From a checkpoint of a small transformer trained on Wikipedia.
Training: a variant of Muon for these matrices, 136M tokens, 8313 steps.
MLP neurons of a small language model. Each row is named by its layer, matrix (gate and up: input weights; down: output weights) and neuron, and shows model dimensions 0-127. Each number is 200 + 20 x the weight over its row's rms, rounded and kept within 0 to 999. A neuron's up and down rows have the sign that makes its largest values positive.
After each neuron's rows, "fires before" lists the tokens most often just after its 100 highest values on Wikipedia text that the model never trained on; "fires after" lists the tokens most often just before its 100 highest values on Wikipedia text that the model never trained on.

L3.gate188,186,196,186,192,203,188,211,229,207,233,203,240,174,157,200,203,194,221,206,226,233,169,186,192,186,182,161,169,162,216,215,197,210,205,231,193,241,200,181,201,161,189,193,184,213,229,201,171,201,208,186,231,221,182,201,193,223,191,208,217,180,201,180,186,194,230,196,181,232,168,213,194,211,206,225,176,200,194,213,190,181,169,212,213,221,211,195,214,207,209,204,231,180,197,216,222,171,224,196,225,242,222,220,202,158,210,195,207,203,217,201,172,231,221,193,253,194,237,239,191,192,200,218,175,185,213,215,207
L3.up188,150,215,195,189,198,215,230,225,206,214,216,203,199,229,198,249,189,184,193,211,209,198,175,198,185,221,183,176,174,202,196,173,177,224,209,205,191,202,181,179,210,205,176,216,182,200,152,216,193,224,197,198,213,172,193,201,194,218,190,221,182,232,181,192,197,206,180,177,219,173,190,198,209,179,163,179,227,167,202,207,176,184,180,186,194,210,165,175,181,196,214,200,215,223,174,195,208,244,206,196,227,197,207,220,210,158,182,216,196,218,188,218,207,196,199,225,176,232,201,163,213,218,193,172,182,176,198,228
L3.down188,284,202,206,197,211,172,178,191,183,197,184,200,204,203,223,197,212,191,206,218,185,217,211,197,232,194,204,205,204,196,195,184,209,208,190,213,217,201,188,229,199,177,214,177,233,179,246,196,181,181,167,192,168,219,164,181,198,212,195,181,229,198,191,215,218,198,249,219,186,210,206,231,201,199,220,202,192,241,178,191,198,204,197,237,205,216,198,236,243,201,219,207,193,188,220,193,175,179,157,200,164,190,214,195,185,189,224,190,213,179,189,223,186,185,208,174,165,204,161,189,215,191,201,230,171,231,168,177
fires before: "19", "20", " Court", "18"
fires after: " in", " Sup", ","

L6.gate244,252,206,185,221,219,169,230,193,177,200,211,218,233,207,201,205,222,203,163,198,207,207,183,194,175,208,180,202,228,219,161,221,180,168,182,174,187,199,173,234,153,190,198,217,245,157,188,186,167,176,206,202,196,159,201,207,190,211,239,196,190,203,206,186,171,193,221,189,192,191,191,218,182,214,174,175,193,175,219,178,208,211,210,187,194,226,208,174,240,211,213,224,208,212,172,209,213,187,176,190,200,229,179,233,201,230,198,181,191,198,179,222,162,185,205,177,190,203,184,206,174,215,232,217,196,183,212,185
L6.up244,185,242,201,197,208,202,234,212,240,190,215,182,214,173,215,187,197,199,228,168,184,205,160,223,215,167,171,211,183,222,196,202,185,197,223,181,219,164,205,196,198,155,195,238,184,159,206,213,182,215,221,212,200,201,173,157,223,171,207,201,167,201,194,214,159,221,234,217,214,190,216,224,187,184,187,186,198,176,178,191,187,205,206,193,219,232,191,191,224,191,238,195,215,172,204,209,225,213,172,187,199,193,179,179,196,168,203,186,181,182,203,211,186,172,198,184,185,232,191,204,192,216,175,240,201,246,202,203
L6.down244,199,175,205,171,165,210,153,203,188,221,214,182,166,201,205,219,195,213,229,198,203,198,203,160,177,209,219,201,207,157,233,189,246,203,173,197,191,187,222,199,213,232,184,198,203,216,206,200,237,230,208,207,184,223,195,238,216,181,179,156,212,179,182,174,231,197,169,206,183,209,186,215,174,230,209,217,215,184,220,231,220,197,167,228,164,177,191,217,191,189,214,201,198,206,198,185,178,228,209,193,201,199,219,194,214,204,207,211,214,188,220,207,211,218,205,238,238,175,220,225,233,184,183,180,232,181,216,175
fires before: " |", " |\n", " (", "-", "%"
fires after: ".", " B", " |"

L3.gate24,205,248,223,218,214,189,227,208,209,181,205,207,191,212,185,194,184,185,192,206,212,177,148,210,218,213,190,179,198,180,199,195,176,210,208,221,211,211,214,177,196,204,176,159,204,209,214,175,197,221,214,218,251,184,187,201,165,199,215,207,234,189,151,208,215,228,209,218,197,175,189,213,218,193,226,182,196,204,180,190,189,199,227,179,190,171,198,225,170,236,186,217,189,189,209,205,176,209,188,201,203,231,193,203,188,220,221,189,203,200,216,195,221,219,199,231,180,236,181,202,223,175,205,232,206,179,234,185
L3.up24,199,210,221,188,202,188,194,212,224,190,209,212,197,223,164,220,213,221,200,200,188,195,240,216,164,200,214,199,206,198,199,197,212,195,177,186,213,195,227,197,188,179,205,194,236,210,203,219,187,201,199,148,187,190,196,208,218,215,196,188,216,233,224,178,175,197,190,195,208,215,231,202,167,164,184,199,217,214,233,182,241,207,166,207,201,214,214,215,211,172,190,166,215,183,228,207,220,204,209,181,175,206,163,209,206,194,172,166,199,225,209,212,172,185,193,156,201,192,173,198,172,213,252,165,176,213,206,159
L3.down24,189,232,192,219,214,203,210,218,186,198,224,169,199,171,187,185,164,161,201,219,231,178,181,193,234,214,208,203,201,197,196,203,186,211,228,230,213,203,200,191,187,220,166,208,177,199,185,199,182,175,193,214,257,189,175,205,176,206,207,248,208,203,175,212,195,208,200,232,185,202,169,195,209,218,220,185,190,178,161,202,192,229,219,182,211,154,204,213,191,235,183,232,188,221,196,176,178,203,163,191,219,190,204,205,212,211,207,187,220,186,206,195,231,191,199,234,181,229,238,182,223,195,151,207,221,189,209,214
fires before: "′", "″N", "″E", ")\n", "–", "°"
fires after: "°", "′", "20", " ", "18"

L5.gate83,219,223,206,231,217,195,213,197,193,167,234,206,178,161,168,189,195,156,189,185,196,173,216,210,180,170,194,212,230,232,174,196,200,194,228,191,200,187,199,179,217,196,201,197,210,201,197,210,221,192,182,232,200,150,224,216,193,188,213,239,215,235,206,190,169,223,194,216,202,174,197,204,185,200,178,181,197,185,232,202,193,185,222,195,220,190,204,209,184,188,180,198,192,172,202,192,204,183,167,211,252,180,179,204,185,182,232,156,207,205,204,190,188,187,161,227,179,208,192,197,188,210,220,203,154,206,208,197
L5.up83,205,192,223,194,226,200,172,219,193,214,193,185,172,183,192,182,218,189,204,207,211,192,189,172,212,171,217,181,233,231,163,233,184,200,205,184,213,222,176,158,228,224,243,189,191,192,202,202,196,168,219,212,198,176,198,199,187,206,223,187,198,203,192,273,185,210,177,202,205,202,198,204,165,232,181,198,227,165,203,200,200,228,213,203,217,196,217,195,185,205,201,174,196,207,209,236,219,212,194,213,204,239,174,165,208,196,195,200,245,224,238,204,189,219,227,205,209,181,186,230,222,179,227,202,179,221,235,194
L5.down83,186,206,201,189,203,223,198,234,242,183,227,194,207,188,209,194,162,216,198,209,180,206,193,236,191,237,195,229,204,188,195,184,194,202,198,222,197,199,255,195,185,158,174,181,163,209,194,205,216,244,198,189,190,218,186,194,186,206,167,229,210,180,212,150,219,178,223,213,171,209,208,180,186,187,221,186,160,197,179,204,203,214,159,200,172,185,191,182,203,199,205,204,225,198,219,195,190,233,228,174,201,184,166,212,184,219,191,187,189,197,208,205,192,222,207,209,181,217,216,184,188,231,185,190,211,174,194,208
fires before: " |", ".", " (", "–", "G"
fires after: " "

L6.gate183,156,213,173,189,200,199,193,259,214,179,183,199,215,200,225,191,179,190,233,190,196,170,199,188,166,211,192,212,201,211,145,205,197,185,209,182,226,211,212,192,187,210,178,206,238,239,209,168,163,209,191,210,186,194,205,185,194,199,192,211,222,228,209,202,195,224,251,182,218,181,161,227,218,210,181,184,212,182,177,217,168,200,221,181,208,189,228,229,164,198,196,219,202,220,223,207,186,203,214,197,212,218,175,181,199,210,198,212,198,221,174,184,198,177,188,182,176,197,194,206,202,210,175,201,194,225,205,223
L6.up183,227,212,189,240,223,242,169,201,205,239,176,192,189,203,206,176,197,232,186,156,211,192,198,181,207,207,210,165,205,220,198,216,213,191,228,215,191,166,200,202,200,206,228,212,228,161,193,203,215,171,219,211,200,183,189,197,193,177,211,203,207,193,215,204,196,215,235,216,195,217,210,184,202,203,222,206,209,189,226,189,246,218,191,213,198,184,190,238,166,210,211,211,165,193,190,240,220,180,216,184,180,228,228,204,219,173,206,194,175,185,213,177,167,173,236,195,177,211,201,194,207,173,179,214,179,189,224,197
L6.down183,166,201,201,177,170,176,203,174,198,145,202,230,209,191,223,211,204,194,206,231,185,213,218,201,184,187,181,201,199,182,201,171,196,197,176,185,221,212,203,197,184,205,174,166,188,249,222,206,210,228,191,179,202,186,182,205,180,180,181,205,167,188,220,202,191,167,226,200,207,216,215,175,172,190,193,197,184,190,184,222,190,182,225,159,207,216,217,192,208,192,179,184,219,209,202,185,189,211,193,196,250,219,190,204,178,220,207,200,191,188,213,248,239,229,186,219,241,189,225,221,173,207,196,168,225,202,182,159
fires before: " ", " place", " |", "ch"
fires after: "p", " –", ",", " |"

L6.gate230,194,230,218,224,213,246,199,200,238,202,205,213,178,144,215,200,212,183,239,192,177,206,193,219,186,200,194,203,195,165,209,189,193,184,178,232,211,156,162,210,197,195,172,224,172,211,207,194,200,191,217,199,205,198,221,194,218,208,221,205,183,197,171,210,206,204,228,195,190,198,200,214,215,217,235,189,195,198,182,173,156,206,211,192,202,214,181,129,239,217,192,217,215,204,193,213,221,226,241,224,220,220,183,205,217,154,227,200,192,182,173,223,234,183,173,221,195,200,218,195,198,210,179,199,214,234,213,179
L6.up230,189,213,199,208,193,196,187,187,251,194,194,188,192,164,213,192,198,196,181,218,243,194,203,171,195,199,226,232,219,193,201,199,228,226,222,226,201,230,179,230,195,203,209,234,195,191,171,241,197,203,180,182,220,190,211,206,187,200,189,212,205,203,198,201,176,196,246,203,188,184,179,207,220,173,213,254,192,230,187,204,210,181,221,215,193,189,181,170,215,186,222,225,219,214,224,183,187,197,185,218,209,208,183,205,219,202,178,240,174,173,178,220,201,167,203,213,236,198,212,196,198,248,224,207,200,192,185,211
L6.down230,182,208,182,203,201,240,212,233,187,209,182,209,163,189,231,209,197,204,203,224,180,197,204,221,229,174,217,187,180,190,210,186,218,217,204,197,217,185,192,200,196,182,188,225,209,201,268,185,192,231,199,200,193,236,215,191,212,213,205,188,187,183,190,233,172,190,180,180,215,200,208,190,213,219,235,195,195,166,215,168,179,223,220,212,210,180,210,210,196,195,163,185,174,215,185,239,187,206,219,211,257,211,230,215,181,182,226,191,187,176,201,213,221,173,196,183,180,177,209,248,208,157,190,250,231,220,223,185
fires before: " "
fires after: " ", " votes", "out"

L8.gate323,175,207,179,215,209,191,169,212,203,202,184,211,209,221,233,224,206,245,192,190,205,224,224,199,200,203,188,212,217,225,187,168,216,202,195,175,182,191,183,190,180,201,201,178,256,179,218,199,203,178,206,193,173,215,178,197,212,202,170,185,200,234,172,210,192,208,196,196,198,221,191,167,191,190,183,197,230,156,243,196,220,199,187,208,201,230,212,194,229,173,175,194,180,221,178,173,224,223,169,210,198,171,201,212,181,209,221,239,184,242,236,205,161,193,196,181,214,205,206,228,196,164,160,200,210,190,188,208
L8.up323,203,229,214,192,252,202,204,175,196,250,202,218,198,260,225,209,219,191,199,189,203,224,181,250,228,184,214,188,187,182,181,221,203,188,194,182,198,222,200,197,186,189,180,191,233,185,203,170,216,203,211,162,176,193,154,210,198,188,223,187,177,227,205,199,197,155,183,225,211,202,209,202,199,202,218,191,219,192,231,193,188,239,176,221,182,195,198,219,210,200,191,224,186,190,176,229,171,238,178,177,217,185,184,200,199,197,223,219,233,203,205,199,183,224,201,190,204,200,212,205,213,234,207,228,208,188,209,185
L8.down323,210,190,177,213,223,214,201,181,186,226,169,188,165,195,188,213,201,212,174,205,172,219,227,214,174,193,167,198,184,218,204,182,200,203,189,204,214,246,181,172,193,219,188,205,163,200,206,199,183,204,225,186,201,208,182,170,159,152,185,170,205,191,215,160,199,205,195,215,175,187,195,165,234,207,196,192,169,198,180,200,196,160,173,222,176,178,201,227,229,170,200,176,192,225,206,207,235,178,212,213,206,223,175,192,187,209,201,180,191,181,202,203,164,209,227,173,212,188,244,183,216,229,214,206,186,196,207,205
fires before: " |", "%", " |\n"
fires after: "."

L5.gate61,189,174,169,220,193,196,186,177,197,241,200,215,201,201,215,178,203,207,144,202,193,178,225,219,191,214,237,200,209,241,220,214,183,223,210,195,160,191,195,204,181,211,197,212,233,177,153,185,190,196,235,210,215,194,189,182,199,188,200,209,242,219,215,192,192,227,237,192,190,165,201,194,205,167,199,189,192,187,226,191,161,223,187,208,192,210,208,202,200,202,220,216,173,197,187,218,198,183,220,232,200,217,191,199,207,179,215,231,201,179,181,214,189,205,209,205,191,216,204,218,187,159,225,220,173,168,242,242
L5.up61,198,194,192,179,166,230,234,200,212,202,214,207,221,177,229,158,195,225,172,186,222,206,205,201,182,234,178,200,253,221,187,220,188,227,184,190,189,210,189,190,181,213,200,205,224,211,223,211,217,206,240,183,223,194,181,220,190,177,185,185,189,207,188,167,177,233,198,198,231,175,192,198,216,229,212,155,217,206,225,208,194,219,205,197,219,223,208,195,225,204,190,175,180,234,196,205,193,157,188,252,171,195,215,169,185,222,195,198,208,222,173,215,191,168,176,212,177,173,180,189,202,158,217,214,174,200,180,220
L5.down61,219,202,200,218,239,182,159,200,166,204,169,207,178,218,190,224,231,197,194,201,198,209,204,220,229,194,202,205,160,203,181,186,193,162,179,209,189,214,219,237,244,194,185,206,201,202,180,183,191,179,176,185,192,198,200,173,246,174,218,212,194,188,208,219,196,183,188,189,171,209,193,174,209,190,202,221,169,211,161,205,209,188,173,220,183,184,163,172,164,184,191,234,206,191,168,192,217,245,186,194,213,236,193,254,219,193,201,217,184,227,224,188,208,201,240,201,205,212,200,227,198,232,169,182,226,182,210,177
fires before: " |", ")", ";", ".", " |\n", "%"
fires after: ".", "–", "10", " "

L3.gate394,188,183,229,187,234,178,206,192,212,203,190,228,227,209,206,209,198,196,202,221,196,192,198,200,194,207,186,173,199,210,179,194,205,187,189,194,179,207,238,244,180,192,189,185,195,228,212,200,161,206,177,195,185,216,178,187,176,203,175,199,199,176,187,190,171,237,198,210,231,218,210,151,170,197,223,222,174,155,236,189,186,198,187,201,201,216,178,220,174,185,231,191,214,198,218,200,250,210,200,219,178,197,158,232,187,214,209,197,208,219,184,217,171,188,205,178,204,224,202,224,170,219,197,209,210,185,200,204
L3.up394,205,234,195,166,215,190,197,209,223,225,186,219,223,219,208,199,198,175,203,227,209,188,211,205,200,195,198,189,161,182,197,203,207,211,214,177,176,187,220,226,217,179,204,188,201,227,181,206,168,219,181,196,185,215,169,159,213,184,203,203,165,166,193,228,176,218,192,213,200,215,211,167,189,206,239,194,200,176,220,207,146,205,194,224,218,208,189,220,202,204,234,230,202,220,229,214,209,189,200,205,176,169,170,210,198,211,216,202,228,200,195,222,158,200,216,172,205,218,175,221,166,187,213,184,208,202,192,196
L3.down394,217,214,189,185,173,199,193,213,185,168,220,198,212,174,190,185,180,215,218,161,227,213,165,202,205,160,228,210,233,183,219,221,189,187,209,216,189,193,190,192,227,179,210,205,244,204,212,211,225,183,207,214,235,184,204,209,204,205,235,180,186,227,219,218,210,188,176,195,196,208,188,263,201,195,161,170,228,237,184,207,224,220,202,202,225,202,212,192,205,185,184,192,206,172,194,214,180,202,218,199,226,216,249,161,192,190,180,187,206,196,219,215,216,188,194,220,211,183,223,156,241,208,170,192,216,217,174,201
fires before: " ", " |\n", " |", ")\n", "%", "\n"
fires after: " |", ".", "ft", "q", " sq"

L3.gate200,207,176,234,160,208,216,187,188,193,218,185,202,219,205,205,210,202,203,182,211,203,153,188,183,174,213,201,192,156,188,219,174,197,173,202,186,153,229,201,194,219,183,198,208,146,202,205,178,171,190,194,201,207,210,167,186,208,146,226,183,166,220,182,216,159,183,187,173,159,215,231,204,222,212,209,205,167,220,208,221,164,197,203,194,227,207,182,146,175,183,196,204,197,182,206,220,191,202,164,186,181,198,237,193,229,217,189,199,213,174,196,187,206,207,184,204,203,208,198,193,223,218,181,225,177,200,214,199
L3.up200,164,188,227,177,202,228,216,183,186,168,235,185,201,188,193,216,188,195,204,205,195,195,236,163,199,205,234,186,203,191,185,163,211,214,220,190,213,210,206,182,217,196,193,222,208,165,209,229,194,199,205,196,200,180,209,212,229,226,211,198,195,207,222,211,178,198,205,221,216,194,217,179,191,180,183,197,214,218,199,204,199,183,157,218,204,204,228,172,199,193,219,197,169,218,166,202,190,156,182,190,214,224,183,219,168,172,197,193,182,207,145,182,212,203,210,196,184,192,227,211,205,212,214,216,172,183,193,179
L3.down200,219,205,187,237,191,196,187,224,223,206,179,232,206,210,199,165,199,220,198,195,181,185,166,223,204,181,175,195,163,212,235,239,206,157,148,190,176,196,206,229,186,202,217,172,193,218,206,162,215,204,211,180,200,228,178,181,181,211,201,206,212,211,182,195,203,210,194,185,171,186,187,199,217,232,213,195,208,179,205,233,193,216,211,184,199,191,170,213,195,206,204,191,194,167,205,186,180,259,197,197,175,183,206,191,229,218,219,212,219,179,225,196,190,184,204,179,208,190,156,189,224,206,207,193,202,225,209,223
fires before: "19", "20", "18", "10", "30"
fires after: " to", " and", " than", " about", " for", " since"

L5.gate85,196,211,183,185,194,207,186,207,190,171,212,181,230,163,196,201,156,222,220,186,196,199,218,216,188,227,220,179,191,179,193,161,201,176,176,200,217,221,210,199,176,190,232,215,187,201,210,214,172,184,197,225,250,216,203,203,164,232,212,216,181,173,189,190,209,222,192,188,192,203,174,202,227,222,212,213,205,182,235,188,212,214,206,224,204,184,253,229,196,214,212,224,193,184,180,192,228,210,221,248,182,192,202,202,182,200,195,241,214,218,202,185,178,187,205,177,173,200,238,242,217,179,200,212,177,202,199,218
L5.up85,159,206,221,224,200,188,198,188,196,190,204,214,181,193,211,196,147,199,195,164,211,190,204,172,208,208,204,175,219,215,195,169,220,186,192,211,199,178,232,137,213,214,185,212,220,205,175,185,187,207,174,196,228,217,203,206,215,161,201,213,188,217,224,212,197,181,224,190,216,194,213,184,171,206,210,208,201,192,238,206,183,165,194,217,239,177,166,232,203,204,213,217,197,191,202,200,240,218,207,216,200,192,216,173,215,240,195,217,187,205,229,209,160,235,188,202,202,216,200,167,183,203,225,164,211,198,192,202
L5.down85,228,177,205,230,213,243,224,209,222,194,214,191,205,219,189,229,183,228,208,186,176,216,164,213,191,230,191,185,194,198,215,198,235,178,214,215,178,155,226,208,183,212,210,242,182,217,209,224,207,201,205,170,208,217,244,190,211,177,211,200,170,204,168,174,195,184,216,208,207,201,175,201,216,181,180,198,180,166,203,238,205,191,186,203,187,208,221,193,180,197,216,225,192,203,179,192,183,194,174,205,189,220,234,211,169,193,220,231,215,159,178,178,215,222,219,187,163,193,218,216,159,205,221,181,173,223,202,194
fires before: " |", "-", "ing", "ia", "|"
fires after: " |", "ography", "′", "iv", "s"

L8.gate57,157,222,190,216,211,228,198,227,174,216,198,165,171,217,209,186,183,214,207,228,192,204,209,212,178,215,197,194,203,194,237,196,206,220,193,231,252,217,176,240,184,181,186,238,199,201,229,215,220,213,215,226,233,187,208,193,174,216,194,217,177,188,164,170,184,176,224,180,218,232,186,198,207,224,213,190,192,157,218,162,228,198,227,235,173,222,211,162,200,163,180,207,208,219,193,227,173,174,215,205,196,196,184,207,205,194,228,225,187,164,210,220,220,192,179,202,184,218,198,201,202,190,184,215,195,209,217,178
L8.up57,198,207,166,235,197,225,196,197,212,190,187,209,167,188,211,187,197,206,239,203,165,180,211,223,187,216,217,223,236,199,185,204,235,228,222,203,198,220,198,220,201,182,213,210,177,160,175,195,206,217,205,190,194,198,202,190,199,200,214,228,217,160,193,198,197,218,223,189,203,221,207,222,185,214,234,190,208,211,189,222,197,234,219,201,184,201,218,165,197,203,218,183,175,181,186,189,200,201,216,230,220,254,181,177,199,178,185,225,221,182,172,197,221,178,198,228,216,170,209,219,205,158,209,186,201,230,188,193
L8.down57,140,205,195,202,241,235,205,228,173,209,182,212,182,192,214,194,161,212,209,224,193,193,213,190,191,191,219,215,227,164,184,220,202,189,229,193,243,189,178,224,211,204,176,205,197,210,221,213,195,207,227,212,189,169,184,197,189,241,200,162,190,184,169,230,193,175,215,196,214,197,181,245,159,202,197,205,192,197,221,191,205,185,214,243,216,211,228,223,252,189,201,212,220,190,210,188,174,201,198,178,206,226,196,197,200,201,221,218,197,231,221,224,235,214,228,199,199,207,184,168,202,207,174,206,220,156,220,186
fires before: " "
fires after: " ", " votes", " approx"

L5.gate274,181,216,198,183,226,184,189,187,224,180,204,197,193,227,197,186,210,212,214,199,180,158,216,231,164,213,186,191,219,216,225,188,222,207,174,224,172,209,183,237,224,226,211,170,213,219,191,163,200,183,214,208,179,166,224,239,210,217,198,207,184,199,195,195,195,269,189,196,218,192,250,203,169,204,224,197,231,182,220,208,234,182,188,238,182,181,231,215,197,192,217,194,191,211,184,207,197,194,206,198,202,200,175,211,230,225,182,185,199,242,196,221,198,213,209,157,178,214,175,209,202,194,199,231,176,198,187,203
L5.up274,196,236,183,182,187,217,164,178,256,201,183,181,210,200,203,186,228,206,203,171,181,174,186,228,201,212,196,198,197,222,222,210,228,191,189,224,187,217,176,205,213,200,216,174,204,199,242,204,173,216,205,203,196,167,158,226,193,227,195,217,207,219,206,193,183,236,197,212,210,214,226,211,194,179,214,182,209,184,216,186,199,147,199,224,186,194,210,200,205,191,201,199,195,213,204,196,201,197,200,184,179,188,163,211,228,186,169,189,188,234,191,228,187,186,224,145,180,218,202,166,160,201,240,205,189,194,203,184
L5.down274,230,185,169,192,198,195,199,199,179,218,171,229,196,182,190,210,201,205,208,203,201,212,170,160,216,200,233,195,186,195,184,206,201,169,193,188,184,210,224,214,203,198,201,190,211,191,203,210,220,219,157,187,204,247,198,165,172,202,249,176,189,195,229,174,220,184,190,191,166,190,180,192,264,167,191,211,190,216,208,199,191,190,199,167,212,235,189,214,196,206,187,196,202,181,189,196,195,222,188,195,186,223,207,195,171,174,205,215,165,222,216,188,203,179,213,181,197,179,224,223,173,213,195,156,191,170,220,222
fires before: "′", "%", " |", " |\n", " m"
fires after: ".", "°", "2"

L3.gate286,243,241,203,196,192,218,206,194,209,217,175,177,197,184,204,198,211,210,204,169,180,200,147,202,165,191,203,214,206,177,204,213,227,179,225,201,225,201,201,180,214,201,196,236,197,213,188,221,182,180,220,279,191,215,193,202,236,214,193,199,173,156,197,198,192,170,203,180,227,215,235,226,208,190,218,175,222,185,233,167,218,189,191,189,185,164,198,184,202,214,219,164,210,220,234,187,184,206,198,198,173,218,203,221,179,206,201,233,206,224,180,178,192,234,219,236,188,183,213,199,216,186,218,167,208,210,185,192
L3.up286,249,198,212,199,206,211,177,192,206,194,206,207,190,198,211,184,214,216,166,217,217,183,187,240,228,188,199,231,236,240,197,211,200,195,200,181,207,167,180,172,252,227,221,190,164,209,177,175,189,182,222,220,221,205,206,194,218,192,200,178,229,217,196,237,195,201,224,161,204,159,216,219,236,210,187,163,182,218,197,194,204,206,212,214,193,233,206,175,206,208,177,176,204,190,159,199,175,195,233,181,198,185,231,158,204,219,194,171,191,183,190,196,208,199,210,162,225,199,170,245,205,206,227,217,194,189,193,184
L3.down286,170,206,228,207,157,254,196,174,200,200,215,192,226,204,199,206,192,210,208,177,186,180,207,194,239,221,182,218,151,172,205,188,222,201,180,211,182,181,208,214,159,193,196,199,193,184,192,202,218,223,199,180,165,186,220,222,217,167,218,212,196,216,232,190,222,196,190,225,191,199,166,208,164,218,221,224,191,184,180,180,168,178,201,187,223,193,202,180,177,171,203,222,191,183,201,226,214,196,148,201,174,227,201,218,213,184,202,179,204,239,180,206,208,188,186,240,179,188,222,163,195,169,178,225,192,208,238,216
fires before: "|", " Best", "-"
fires after: " "

L5.gate152,175,172,197,198,168,185,195,202,217,203,196,202,216,227,191,222,177,217,216,215,163,181,237,201,183,208,230,213,194,194,201,197,209,170,190,162,199,204,189,194,185,189,182,203,221,190,184,192,205,170,179,165,228,197,196,204,172,186,210,177,225,216,184,211,178,195,194,205,188,213,189,246,170,195,189,186,199,192,216,199,194,186,224,219,179,220,189,204,155,183,201,165,236,207,175,219,215,236,204,209,187,221,199,192,189,190,197,211,176,214,208,230,197,222,195,175,234,180,196,179,203,169,232,180,190,195,203,179
L5.up152,188,231,213,200,229,204,216,199,197,205,219,181,227,219,200,237,223,198,200,190,216,182,197,200,150,230,191,217,216,201,192,163,197,213,241,201,228,256,214,226,211,195,193,217,202,202,209,152,194,176,203,212,210,205,183,222,203,169,194,207,225,195,200,204,205,204,216,229,236,209,204,179,202,216,198,172,187,218,184,193,223,202,192,202,238,210,194,206,193,154,183,166,227,202,181,193,224,211,183,191,205,215,188,186,207,215,214,216,198,182,193,218,203,228,182,167,198,230,204,175,170,226,191,191,222,237,195,211
L5.down152,194,221,193,201,169,172,207,218,224,175,187,198,175,190,198,165,171,219,250,197,176,207,220,160,196,179,212,192,177,196,218,194,231,228,188,184,189,173,161,199,186,199,195,188,196,190,176,217,200,181,202,230,212,209,188,180,210,199,191,198,190,211,181,229,189,176,191,146,159,215,203,234,186,192,182,200,149,200,198,201,236,174,220,195,206,203,211,206,202,230,182,199,219,230,213,211,213,196,253,186,213,231,219,211,178,179,203,196,207,227,195,210,186,195,243,210,228,173,192,204,230,199,200,211,179,211,170,209
fires before: " |", " /", "″E", "ol", "′"
fires after: " |", "′", " N", "″W", ":", "°"

L5.gate217,211,206,184,223,194,186,194,203,203,195,193,199,141,205,156,212,190,222,176,203,201,229,164,208,217,196,190,208,186,205,217,198,210,192,163,161,228,205,214,173,192,166,232,201,196,229,201,237,208,218,187,193,214,194,194,238,186,197,205,188,196,208,215,192,231,164,161,196,174,217,230,212,200,184,188,228,199,173,202,220,215,161,210,192,195,247,219,186,243,216,203,169,228,227,214,186,191,222,181,191,156,189,212,211,204,192,192,190,226,226,204,191,191,182,190,239,174,218,197,189,212,205,207,204,203,218,158,206
L5.up217,231,184,238,250,173,207,174,218,197,211,185,138,205,219,203,231,191,200,238,221,208,192,174,213,207,213,166,200,191,181,180,204,201,213,184,202,222,204,210,239,228,195,198,190,202,204,241,188,186,178,186,200,247,209,220,209,203,192,215,195,188,223,175,167,234,197,211,236,204,199,220,196,217,192,190,201,198,176,232,225,216,193,235,191,185,176,210,206,185,207,223,196,190,191,225,208,188,236,205,232,207,200,181,206,200,198,230,176,208,204,207,211,213,204,223,178,192,181,189,205,180,206,173,232,202,156,193,210
L5.down217,200,206,193,196,211,212,230,210,221,212,204,222,222,179,204,241,202,209,184,223,202,174,195,198,215,209,218,191,205,182,198,216,181,214,217,157,162,187,164,216,218,224,187,229,179,195,214,182,254,240,219,220,172,206,202,197,188,208,179,220,198,216,213,196,169,227,247,181,188,205,165,215,184,201,186,168,187,217,179,193,199,246,180,217,240,169,187,195,168,187,184,193,182,198,187,201,192,195,236,200,166,191,186,209,202,205,192,210,172,147,224,197,236,221,181,194,197,224,178,217,223,192,202,179,201,200,222,218
fires before: "|", "-"
fires after: " ", "2"